Weights of a small transformer language model: rotary positions, a variant of Muon for these matrices.
MLP neurons of a small language model. Each row is named by its layer, matrix (up: input weights) and neuron, and shows model dimensions 64-191. Each number is 200 + 40 x the weight over its row's rms, rounded and kept within 0 to 999.
After each neuron's rows, "fires on" lists the tokens most often at its 100 highest values on Wikipedia text that the model never trained on; "fires in" lists the words (lower case) most often at its 100 highest values on Wikipedia text that the model never trained on.

L6.up290,192,189,208,170,244,220,199,189,188,206,164,224,154,195,206,220,167,185,161,230,232,182,221,259,142,245,205,232,242,182,217,171,228,187,210,188,265,218,200,205,181,198,188,196,259,279,169,293,185,125,214,182,260,228,184,207,211,225,161,225,218,227,194,240,207,236,125,172,249,169,179,150,187,204,180,246,240,209,146,207,187,179,165,207,258,195,183,194,221,230,224,235,219,249,136,248,254,227,226,252,238,104,188,224,107,202,158,168,167,186,214,156,186,253,170,209,132,194,148,221,146,183,229,180,196,188,204,217
fires on: " of", "pl", "reat", " the", " v"
fires in: "of", "place", "the"

L2.up404,190,272,259,165,230,239,195,198,116,273,245,144,197,247,175,188,231,141,147,257,303,171,202,262,243,199,214,207,168,219,210,208,152,230,189,178,210,208,168,161,190,181,233,255,131,209,159,227,196,173,252,169,164,222,226,194,162,159,244,198,135,207,207,219,197,201,227,198,318,215,168,298,158,242,267,130,225,176,173,185,163,187,182,199,198,219,145,198,198,173,223,164,217,199,222,223,85,221,179,230,162,186,234,145,164,194,229,189,155,193,181,164,231,185,183,274,189,220,221,186,149,212,149,189,166,225,211,209
fires on: " up", " place", " down", " II"
fires in: "up", "place", "down", "ii", "action"

L3.up282,203,184,168,215,212,230,226,153,123,197,248,153,163,195,221,213,248,256,188,192,229,180,170,178,148,190,218,229,146,240,155,200,187,176,195,188,170,190,164,123,176,250,224,154,178,200,177,259,227,202,249,221,208,245,245,230,230,238,229,152,168,104,188,212,213,72,173,195,221,164,157,194,189,213,204,187,214,153,184,109,207,170,154,182,264,261,171,178,234,191,167,174,167,206,223,204,187,158,232,224,190,223,220,216,176,253,230,164,234,217,162,168,136,143,242,276,233,174,238,200,239,171,139,218,175,202,158,186
fires on: " of", " to", " in", " by", " at", " they"
fires in: "of", "to", "in", "by", "at", "they"

L6.up1522,172,230,250,110,189,236,229,144,183,247,177,220,200,147,181,230,228,270,212,235,133,259,115,157,179,222,155,219,254,232,198,115,213,178,156,139,142,172,172,161,173,232,190,223,252,167,239,255,181,184,254,194,130,226,221,234,156,242,245,260,175,238,208,129,194,160,196,235,101,146,160,154,209,227,184,265,173,119,178,173,155,221,179,138,268,244,197,184,117,172,195,218,132,182,220,201,190,213,252,195,206,177,193,246,159,210,215,205,203,223,233,238,221,127,293,225,184,225,180,210,158,239,238,167,197,220,245,188
fires on: " of", " for", "n"
fires in: "of", "for", "enn", "foreign"

L2.up1314,139,218,232,247,179,211,177,184,236,182,234,249,133,194,179,187,241,186,228,203,266,182,274,189,193,196,217,211,186,193,225,164,268,243,291,149,137,182,206,217,219,189,203,202,151,96,189,164,174,184,176,195,93,154,176,187,188,159,217,244,291,229,197,246,173,160,223,181,193,184,252,194,221,168,258,206,128,219,199,223,183,206,227,198,167,247,206,231,235,144,225,289,156,180,155,260,186,216,193,154,245,166,75,261,118,216,194,235,238,172,241,220,206,258,220,144,213,145,188,197,182,228,163,255,198,186,224,208
fires on: " well", " information", " seen", " Cap", " im"
fires in: "well", "information", "seen", "capital", "work", "fact"

L3.up1017,177,187,247,208,193,227,165,229,193,236,96,157,126,225,195,179,135,195,160,238,238,198,151,215,203,195,233,154,191,194,158,249,168,205,172,244,162,224,252,185,193,179,216,159,227,260,235,211,203,206,185,111,200,171,130,222,229,183,210,240,244,224,227,215,211,231,218,144,222,197,216,149,229,229,136,160,206,190,226,278,186,217,211,163,140,162,193,202,191,248,194,213,204,177,269,210,178,174,219,181,199,245,197,215,158,228,212,275,253,193,146,276,195,155,229,219,139,199,193,214,261,164,199,227,168,203,209,189
fires on: " co", " became", " be", " as", "he", "ently"
fires in: "became", "be", "as", "co", "he", "currently"

L3.up788,237,237,145,226,165,185,189,244,151,200,219,130,147,163,247,196,209,186,181,234,171,212,219,227,207,178,258,184,200,154,190,187,222,133,251,229,125,165,241,181,164,238,168,202,197,175,154,137,240,222,181,251,219,123,163,220,146,230,189,200,288,182,212,199,267,177,214,181,180,181,233,194,174,190,213,157,216,197,167,202,217,220,169,230,331,201,182,268,146,187,213,115,244,215,271,175,270,183,215,140,120,175,168,200,100,148,209,189,223,246,259,102,195,193,199,217,171,191,213,226,211,178,227,188,237,213,193,232
fires on: " to", " of", " made", " included", "ained", "ed"
fires in: "to", "of", "made", "included", "providing", "by"

L2.up944,221,193,213,228,220,222,221,146,120,120,182,170,123,112,233,207,162,246,236,273,154,271,194,109,209,205,182,147,175,212,210,226,201,237,184,251,236,188,174,264,218,247,192,210,180,192,190,185,200,217,121,174,185,197,130,186,184,238,246,162,140,201,130,205,163,193,156,215,269,201,147,229,268,192,179,240,147,217,208,116,141,161,199,241,170,237,229,223,209,196,121,167,159,156,191,214,129,120,240,185,264,121,247,229,204,193,215,166,300,276,224,210,164,131,203,229,207,190,175,213,206,174,303,234,214,149,178,191
fires on: " them", " we", " women", " him", " met"
fires in: "them", "women", "him", "themselves", "weapons", "it"

L3.up559,231,215,164,109,165,206,138,219,253,181,181,233,232,210,242,247,195,286,224,175,193,238,208,239,231,166,127,203,153,200,220,209,174,224,210,241,213,176,207,127,231,127,223,212,249,237,246,259,228,257,264,149,262,309,197,204,208,193,144,229,213,244,212,286,274,221,172,239,166,155,120,148,189,205,142,189,254,147,208,142,199,185,245,236,187,235,149,178,127,125,223,214,141,139,175,246,175,199,197,306,155,151,141,257,194,222,214,229,236,288,130,229,185,185,226,160,153,217,240,183,204,153,203,197,222,297,136,193
fires on: " of", "ol", "ied", "ent", "c", "ary"
fires in: "of", "studied", "honorary"

L3.up35,196,220,216,210,219,175,206,222,221,95,187,198,130,234,187,240,189,198,166,193,129,254,173,235,217,258,227,207,204,187,160,227,187,201,171,150,175,251,225,192,237,221,176,219,169,201,179,213,201,180,211,228,199,163,220,174,174,196,121,301,221,217,222,220,192,211,173,232,197,119,243,186,154,221,138,222,238,160,225,210,229,201,201,195,185,183,242,216,175,263,225,250,197,273,184,206,202,208,190,214,217,192,134,127,261,187,161,230,244,165,227,212,193,185,179,225,218,196,174,214,176,228,232,129,156,164,203,207
fires on: " more", "areer", " of", " further", " career", " some"
fires in: "career", "more", "of", "further", "following"

L2.up286,221,272,186,239,214,210,165,177,223,150,191,196,182,223,282,234,283,193,158,190,232,190,191,155,202,189,194,133,201,171,192,218,183,198,174,145,166,157,164,226,144,142,180,177,202,78,204,242,233,187,219,184,179,230,203,243,241,192,196,157,150,235,226,225,198,239,120,203,217,167,215,154,155,217,248,110,219,226,156,249,266,215,219,186,120,224,175,163,196,230,267,203,150,218,151,239,165,221,134,196,223,244,197,223,205,215,193,202,173,142,205,197,181,218,127,208,262,209,228,150,241,231,135,159,211,230,189,153
fires on: " end", " make", " cent", " End", " mark"
fires in: "end", "make", "center", "made", "ended", "making"

L2.up365,164,184,197,171,176,191,203,151,231,265,192,150,174,258,230,176,144,186,245,178,203,221,200,215,156,248,260,150,142,244,277,214,135,260,108,205,203,157,232,207,251,216,223,263,213,222,250,181,238,206,167,179,246,206,202,240,247,151,239,242,189,191,241,217,162,198,223,212,189,178,252,226,175,215,173,116,205,224,233,195,273,219,171,176,136,161,169,136,189,188,214,147,207,187,174,195,155,125,187,204,205,220,62,161,194,247,226,217,207,177,156,200,297,228,211,247,191,221,182,163,196,191,147,176,195,226,289,158
fires on: " She", " she", " also", " has", "He", " he"
fires in: "she", "also", "has", "he"

L2.up703,242,269,221,205,220,237,180,184,200,184,222,215,228,165,212,182,238,206,163,215,100,194,218,174,239,211,136,123,281,200,255,178,221,218,226,202,225,269,243,221,196,202,191,224,193,267,278,173,179,162,197,54,176,202,205,90,194,236,233,249,176,172,186,259,157,260,247,145,207,237,187,235,132,167,180,288,181,232,110,213,236,136,166,234,222,133,153,188,224,248,206,226,126,210,209,249,121,198,236,207,227,187,110,201,194,191,221,153,133,145,186,182,229,162,213,180,240,254,141,199,262,192,184,118,214,191,249,197
fires on: " July", " June", " February", " January", " Jun"
fires in: "july", "june", "february", "january"

L2.up726,199,181,170,199,252,169,192,182,223,136,208,206,170,235,175,201,248,207,208,194,124,228,234,225,180,141,121,199,168,205,242,118,176,147,196,186,155,199,212,228,248,190,180,178,250,208,182,206,165,216,243,216,192,270,144,167,219,234,186,147,226,189,240,186,200,121,121,180,198,202,225,225,156,162,227,187,209,211,146,196,230,146,186,212,166,194,194,199,162,269,217,183,237,144,342,197,265,228,229,200,201,232,135,174,209,183,135,243,166,213,212,184,170,214,270,186,186,236,246,305,244,326,136,198,202,193,192,195
fires on: " age", " year", " month", " season", " years", " north"
fires in: "year", "age", "months", "season", "years"

L3.up502,294,243,225,279,265,164,202,197,232,218,251,139,187,166,184,202,223,199,233,240,210,128,116,202,153,89,195,151,231,187,221,270,140,195,159,255,237,208,163,265,132,214,205,106,221,164,177,197,165,268,215,198,220,259,210,182,223,198,158,166,203,222,188,195,244,148,173,196,177,141,146,179,213,195,259,171,140,202,185,155,244,244,213,203,269,201,196,187,219,265,215,245,240,189,263,279,203,118,204,118,80,211,191,169,217,198,258,202,242,221,177,219,167,191,300,189,142,170,261,196,175,248,123,199,218,211,158,165
fires on: " to", " in", " of", " by", " as"
fires in: "to", "in", "of", "by", "as", "for"

L3.up878,139,225,231,212,279,169,207,153,164,159,153,231,161,211,196,262,192,301,179,273,117,150,168,208,116,208,228,232,122,170,233,154,123,236,199,107,228,157,226,215,227,181,180,222,220,187,223,248,244,181,171,175,248,191,209,155,199,188,188,225,175,197,226,237,142,218,151,261,205,135,225,220,179,252,160,255,239,164,302,225,173,204,169,254,158,218,155,177,133,208,156,195,216,168,212,243,186,202,246,183,169,148,205,206,238,204,222,104,223,144,80,167,155,221,222,149,214,265,197,201,191,301,209,213,248,281,182,192
fires on: " of", "ed", " out", "ared", " down"
fires in: "of", "out", "shared", "reduced", "down"

L7.up482,164,161,282,123,245,163,231,163,149,166,228,248,184,136,206,259,203,294,178,166,235,273,181,146,211,116,198,264,183,193,172,220,242,158,190,239,216,200,229,235,230,212,178,197,246,209,113,256,197,196,203,230,242,209,186,196,223,193,202,229,218,235,260,294,213,126,256,269,186,179,185,223,235,160,196,218,195,179,162,230,223,109,212,171,166,265,202,195,135,162,191,155,224,233,174,214,198,229,166,191,264,204,212,216,165,213,187,172,214,205,230,232,174,225,212,218,185,178,214,233,182,145,191,71,260,222,278,225
fires on: " for", " For", "h", "j", "for"
fires in: "for", "foreign", "forced", "forward"

L2.up1152,172,220,228,174,212,249,140,198,217,196,216,100,165,189,213,204,242,206,179,176,243,180,235,230,162,241,246,199,173,179,267,259,181,161,144,161,174,190,226,221,237,221,251,216,215,231,159,218,240,229,181,197,301,222,202,168,238,214,212,210,184,213,194,226,190,160,189,210,189,186,262,221,178,222,183,212,251,179,204,125,137,118,215,211,233,136,152,219,255,203,173,205,160,159,166,150,244,235,224,211,229,131,124,222,199,188,176,273,218,201,202,202,199,113,204,134,234,219,264,237,133,270,143,270,163,227,227,188
fires on: " career", "ST)", " sp", " cap", " debut"
fires in: "career", "debut", "population", "dst", "age", "spouse"

L3.up260,179,271,235,146,199,211,146,229,193,217,205,222,165,184,179,239,184,156,222,237,253,232,218,196,157,152,220,209,213,172,207,181,215,228,141,218,230,141,199,229,237,200,229,275,266,255,217,317,190,143,191,156,265,249,211,174,167,263,262,231,219,109,155,194,177,242,170,134,136,206,175,185,118,197,174,163,227,213,170,159,136,218,248,153,171,236,233,189,186,134,173,220,129,133,185,194,198,219,220,167,109,145,158,227,224,209,169,189,208,129,121,197,193,123,208,213,131,238,254,208,91,191,277,212,257,181,104,217
fires on: " as", " to", " along", "as", "ow", " As"
fires in: "as", "to", "along"

L3.up1278,226,265,212,200,320,219,243,298,248,214,187,221,180,220,157,184,217,234,169,155,165,280,198,223,215,216,142,194,216,220,302,123,205,175,210,146,171,236,121,254,208,201,242,109,168,225,190,271,211,105,145,202,214,198,207,199,213,162,259,133,238,195,213,238,210,192,119,193,139,229,209,238,157,186,244,229,159,143,286,271,198,220,191,212,207,279,129,152,197,162,164,116,239,144,253,199,209,161,180,203,225,197,203,184,178,187,184,115,151,182,176,206,255,188,161,270,155,224,243,246,187,160,146,204,249,180,201,113
fires on: " of", "te", "er", " than", "ent"
fires in: "of", "than", "volunteers", "almost", "twenty", "over"

L2.up448,160,129,114,226,207,152,175,273,199,136,204,215,184,212,224,182,231,238,213,271,257,164,180,144,191,180,189,181,205,240,248,217,201,218,158,257,241,246,206,221,227,164,159,165,217,220,218,266,254,198,258,220,191,216,167,219,137,130,175,192,231,184,192,189,294,175,237,140,237,200,289,198,276,141,272,98,211,192,285,160,145,147,166,214,152,120,130,244,179,281,228,205,132,150,181,263,127,144,182,239,212,251,161,227,209,155,233,195,238,200,160,152,200,140,281,156,189,193,199,198,216,240,159,257,178,243,198,129
fires on: " two", " tri", " Division", " they", " one", " comb"
fires in: "two", "division", "they", "one", "trial", "combat"

L3.up102,204,156,186,180,248,306,181,106,149,236,166,185,181,212,241,220,192,200,183,193,231,174,182,218,211,242,261,213,224,198,163,121,269,253,257,188,254,225,227,193,232,152,148,232,269,129,144,151,203,247,184,163,172,146,210,191,250,303,223,190,165,210,214,212,221,186,190,159,146,241,219,179,196,228,191,184,230,194,198,168,210,233,213,131,296,171,170,232,275,284,186,215,154,216,306,239,238,226,142,175,191,187,138,214,181,162,221,173,168,148,173,145,273,184,215,262,156,176,188,186,171,323,230,184,269,202,293,234
fires on: " not", " never", "ed", " Not"
fires in: "not", "never", "planned"

L3.up1263,190,306,230,205,238,221,187,192,220,272,213,182,163,232,219,189,223,213,223,195,235,154,237,200,234,131,183,243,205,178,182,217,224,183,196,171,151,219,153,190,200,218,196,148,94,199,116,210,152,152,224,200,165,178,327,222,229,136,136,150,261,196,170,92,203,274,233,214,195,265,260,134,210,200,220,152,206,203,240,183,204,204,160,191,208,121,233,149,229,199,196,251,216,192,134,243,213,220,130,160,143,161,183,210,178,213,183,198,216,211,247,193,187,164,95,157,210,245,219,197,171,248,191,145,179,204,203,172
fires on: " as", " As", "ant", "op", "ing", " after"
fires in: "as", "christopher", "after"

L2.up857,239,210,171,223,159,170,275,228,161,273,203,180,143,215,195,259,211,125,280,212,144,238,232,223,236,192,220,202,168,149,254,181,157,128,259,215,189,168,157,205,254,156,118,212,185,251,202,225,186,197,209,176,235,155,192,229,109,142,215,164,271,178,207,170,195,215,182,201,156,189,135,207,190,205,192,167,230,256,173,235,241,237,204,211,207,209,151,229,163,226,161,86,178,175,168,256,143,258,170,196,162,147,237,138,172,181,242,209,190,227,205,231,224,200,145,266,151,161,153,213,220,230,225,285,161,221,234,231
fires on: " were", " came", " include", " are", " included", "ings"
fires in: "were", "came", "include", "included", "are", "have"

L2.up326,238,265,159,188,186,210,167,183,215,220,190,165,229,146,262,168,170,202,275,218,195,198,200,153,270,183,168,151,226,202,125,215,205,237,222,184,162,208,194,224,159,194,156,208,143,206,193,193,186,169,196,172,182,158,159,141,133,169,233,230,153,139,176,215,163,171,189,221,212,200,192,167,241,195,238,203,229,200,124,228,256,249,197,106,195,195,180,196,163,182,197,257,141,157,202,203,143,183,191,205,270,226,99,216,258,220,257,191,73,195,187,261,194,267,251,259,281,225,202,122,155,177,197,187,127,128,221,134
fires on: " 1,", " 3:", " 2,", " te", " 3,", " 5,"
fires in: "1", "3", "2", "5", "6"

L3.up139,204,132,265,253,210,180,180,202,199,202,148,235,164,213,125,190,216,196,158,209,245,133,182,172,210,252,223,153,220,249,208,300,225,134,179,191,157,197,238,200,195,140,244,200,182,214,205,314,162,144,230,242,204,174,244,257,214,189,263,222,197,219,239,213,159,243,266,262,186,194,132,241,197,198,168,168,182,195,295,201,199,122,191,187,232,175,229,205,186,227,122,191,212,249,197,181,157,224,176,189,232,227,188,179,125,82,197,193,223,144,152,178,164,259,200,162,144,240,300,205,148,181,193,191,231,261,229,206
fires on: " as", " As", "l", "at"
fires in: "as", "declared"

L2.up1048,207,191,221,230,241,217,241,203,264,191,188,174,203,191,190,206,289,181,215,165,199,180,232,204,215,199,212,215,240,200,203,226,246,110,258,145,208,171,250,131,229,303,227,257,132,128,236,217,195,251,152,151,183,236,241,157,214,193,192,117,248,191,169,174,188,162,220,160,128,228,168,161,182,234,206,174,206,123,245,123,224,247,227,174,166,225,197,184,258,209,168,201,234,174,252,225,304,231,240,172,226,173,205,168,184,145,197,212,214,149,264,211,166,208,174,285,119,104,253,225,220,206,167,270,243,144,260,148
fires on: " not", " caus", "'t", " never", " Is"
fires in: "not", "t", "never", "caused", "causes", "causing"

L2.up42,147,262,208,229,203,260,269,193,153,252,155,212,179,221,173,238,238,194,217,223,181,173,216,234,143,253,242,200,208,242,191,200,231,157,305,219,166,248,184,216,115,189,173,224,253,162,223,198,210,179,169,143,224,229,171,126,172,225,179,221,204,204,219,157,137,210,204,157,248,224,170,214,138,337,290,177,202,296,238,216,234,197,197,283,242,195,145,174,211,142,223,169,198,190,224,213,201,189,245,187,189,247,141,182,182,255,288,169,229,237,167,226,215,200,235,282,209,186,114,141,183,255,153,207,184,175,162,183
fires on: " out", " down", " off", " used", " seen"
fires in: "out", "down", "used", "off", "seen"

L2.up1348,220,140,190,189,260,204,224,144,210,224,228,209,190,183,248,164,114,183,211,185,183,156,190,170,125,233,200,203,131,162,229,170,212,308,217,256,234,169,180,143,142,232,162,147,146,270,203,239,199,242,254,229,181,215,131,240,261,202,126,198,162,243,222,253,216,150,200,143,107,244,201,194,128,168,212,145,176,257,193,180,277,173,158,208,184,237,310,194,119,189,210,126,215,223,164,232,180,166,169,246,265,190,252,165,220,161,171,176,251,225,177,199,212,193,230,241,161,245,220,165,162,203,113,180,197,177,191,241
fires on: " also", " he", " we", " He", " Def"
fires in: "he", "also", "weapons", "defeated"

L3.up14,255,227,188,144,186,226,171,237,157,176,143,207,191,199,227,275,244,211,122,229,167,161,202,144,132,204,139,190,189,225,215,105,210,202,233,194,195,195,175,85,247,179,194,274,177,303,173,206,195,143,230,199,260,131,160,161,156,169,199,225,242,149,251,173,212,179,212,200,189,161,238,211,232,201,172,188,177,226,159,210,237,215,191,212,169,215,298,140,186,196,199,151,197,174,196,152,228,220,179,184,203,250,94,160,221,199,181,177,276,182,215,242,198,183,199,205,201,230,248,180,188,253,158,137,199,255,235,244
fires on: " years", " of", "-year", "ly", "ime"
fires in: "years", "of", "year", "months"

L2.up450,294,237,214,195,218,205,172,194,179,241,212,246,293,215,251,218,184,179,155,233,156,135,185,240,197,168,158,149,185,199,184,205,218,182,263,247,186,292,232,255,338,161,186,138,143,237,225,243,151,279,178,197,151,218,186,183,208,182,213,205,168,241,175,197,167,224,75,169,253,224,184,141,203,148,264,134,240,239,180,121,193,140,191,200,174,212,174,225,230,250,205,202,286,244,237,241,215,203,220,148,237,123,221,175,222,142,232,229,220,175,227,203,266,186,280,265,194,188,203,131,155,183,229,199,215,184,243,179
fires on: " not", " would", " can", " (0)", " could", " must"
fires in: "not", "would", "0", "can", "could", "must"

L6.up1443,196,192,272,207,201,183,205,222,176,162,191,238,136,174,173,127,172,221,168,218,215,191,194,197,253,198,165,134,249,147,273,217,141,174,180,293,200,279,146,173,220,151,155,228,197,196,249,209,265,184,203,232,119,224,222,205,161,282,258,197,250,273,234,153,125,185,181,131,166,209,263,265,217,146,218,199,223,203,203,244,172,146,170,206,190,264,173,226,209,247,219,239,198,166,200,213,252,161,181,209,201,157,186,184,207,195,71,188,153,172,185,231,262,259,294,183,231,227,113,160,154,234,161,233,177,175,207,159
fires on: " the", " one", " two", "reat", " three"
fires in: "the", "one", "two", "three"

L2.up1370,224,219,217,254,280,200,226,229,172,159,237,150,207,188,191,226,189,220,239,262,241,229,241,195,173,222,166,138,186,184,176,253,192,256,116,175,194,145,234,181,243,154,168,219,188,183,189,237,208,203,183,214,194,220,262,193,152,206,190,219,259,198,233,135,205,195,195,181,108,203,234,170,193,166,224,144,184,146,185,167,209,223,255,191,283,255,162,196,164,239,214,124,131,231,237,206,168,205,141,234,281,179,179,101,225,236,148,249,185,142,330,172,252,214,243,166,145,296,205,159,192,183,218,184,211,195,206,165
fires on: "O", "ate", " career", "L", " based", "l"
fires in: "goes", "career", "gl", "based", "senate", "democratic"

L3.up1493,178,166,248,228,218,118,104,178,170,252,221,182,136,221,202,229,185,146,182,169,176,206,196,181,139,194,205,179,293,204,178,249,191,141,201,228,240,131,280,210,225,223,241,144,214,193,162,218,217,225,182,123,248,205,233,211,259,119,192,223,184,122,204,231,134,146,280,278,211,174,198,191,275,176,185,186,183,199,210,171,101,247,240,260,209,204,267,118,202,209,207,197,164,271,164,257,208,184,224,251,145,244,202,233,225,145,116,234,192,219,205,203,145,245,232,199,209,155,259,139,252,188,220,190,172,218,219,241
fires on: " as", "ri", "iv", "ose", "ur", "r"
fires in: "as", "whose", "river"

L2.up262,242,188,279,227,220,166,195,249,226,272,197,203,197,190,243,209,187,236,221,220,208,208,176,189,176,219,162,208,250,202,224,212,155,206,200,206,253,193,175,202,213,183,187,202,175,132,218,147,162,262,174,183,118,277,205,199,182,251,206,186,249,223,215,241,249,146,137,205,240,253,193,297,226,255,200,243,170,246,118,158,183,176,199,179,165,201,236,246,223,210,177,212,193,201,195,222,146,252,235,138,178,213,213,189,177,223,143,199,267,185,273,165,237,309,210,254,215,174,236,241,203,303,217,217,219,130,165,175
fires on: " out", "ed", " them", " up", " him", "ted"
fires in: "out", "up", "them", "him"

L6.up327,215,250,223,146,127,227,193,129,205,136,152,122,211,94,139,89,257,227,188,203,179,197,240,217,163,141,201,242,200,144,172,289,217,201,216,209,171,227,224,200,239,160,239,151,268,170,242,192,230,250,171,157,221,211,184,178,179,171,137,188,182,213,223,208,257,213,182,227,254,197,192,174,169,160,240,185,200,154,161,170,227,226,131,244,246,182,226,255,160,222,194,305,210,135,214,193,205,182,195,208,221,207,199,161,137,180,233,272,253,189,142,256,139,180,290,205,125,249,273,195,218,214,161,177,138,285,263,210
fires on: " of", "n"
fires in: "of"

L3.up1506,210,194,190,233,222,224,101,192,274,198,186,214,236,208,212,119,200,144,96,152,185,188,237,165,171,197,193,125,177,278,232,201,187,313,212,199,158,192,156,156,266,225,203,196,228,221,148,189,157,161,132,80,251,289,238,223,167,264,198,151,169,219,240,181,208,277,152,226,159,204,180,251,164,162,174,178,227,196,191,204,191,239,192,200,178,192,276,190,233,255,189,255,207,212,147,244,199,248,254,192,172,146,218,246,156,190,174,146,219,169,197,232,213,216,182,179,201,271,214,214,156,191,159,192,189,159,230,239
fires on: " As", " From", "ince", "as", "h", " While"
fires in: "as", "from", "since", "while", "but"

L6.up1377,147,105,165,242,179,204,131,177,211,128,195,223,168,157,210,168,161,235,110,159,260,255,160,159,124,218,232,212,205,214,216,194,170,155,199,225,185,244,197,177,141,222,249,237,270,313,213,231,216,133,222,200,210,214,190,208,161,196,203,211,142,190,234,204,224,220,193,157,208,168,152,300,158,318,145,226,241,157,234,252,174,173,215,198,230,150,214,153,189,235,197,133,192,153,216,276,220,275,235,185,231,148,293,196,217,151,184,227,263,182,302,247,161,197,164,181,153,146,89,204,112,211,251,144,257,212,228,196
fires on: " a", " and", " American", " of", " only", "ed"
fires in: "a", "american", "and", "of", "only"

L3.up153,131,202,115,202,238,230,201,223,247,255,166,158,160,205,183,213,192,178,187,270,246,222,264,177,206,163,251,234,166,273,225,134,262,185,198,179,126,242,239,174,181,216,305,164,144,192,216,269,213,199,239,210,202,246,248,226,236,188,129,131,212,233,207,258,299,215,175,240,177,121,229,161,196,151,135,248,240,211,269,242,281,265,173,207,266,193,206,229,200,235,213,238,224,278,189,137,188,214,229,221,223,188,126,163,205,158,151,159,157,192,202,221,159,186,193,226,125,193,174,236,143,191,176,208,167,139,207,119
fires on: " of", "an", " to"
fires in: "of", "to"

L3.up1167,184,253,225,153,180,139,182,240,241,202,163,159,152,213,209,266,166,125,115,177,158,165,158,263,183,207,188,234,264,168,202,151,190,210,197,222,214,232,252,200,191,200,146,208,214,228,225,154,160,176,207,173,229,207,151,233,240,162,169,150,217,167,235,150,214,269,214,208,245,128,204,236,184,189,152,211,239,209,137,188,152,169,237,245,225,166,228,259,136,228,229,192,222,228,203,292,274,229,200,214,173,229,163,209,211,245,197,262,198,170,225,193,196,207,223,228,145,200,246,231,190,245,191,251,190,251,288,214
fires on: " of", " household", "ed", "us"
fires in: "of", "households", "status", "householder"

L2.up1100,266,155,170,149,194,226,204,167,136,231,282,245,214,233,173,227,255,221,192,232,195,216,251,171,215,149,180,104,148,192,206,175,283,194,235,252,205,231,104,252,169,145,198,174,161,219,228,184,245,200,174,253,254,209,239,163,157,189,204,213,127,238,136,182,229,182,200,176,190,195,135,224,138,152,137,263,202,215,189,205,192,219,171,199,309,239,204,157,152,231,217,203,169,186,172,194,170,222,96,216,182,148,266,195,266,172,187,209,236,257,279,251,246,189,184,299,188,187,268,227,252,196,135,220,197,221,258,195
fires on: " included", " as", " until", " include", " than", " including"
fires in: "included", "as", "until", "include", "than", "including"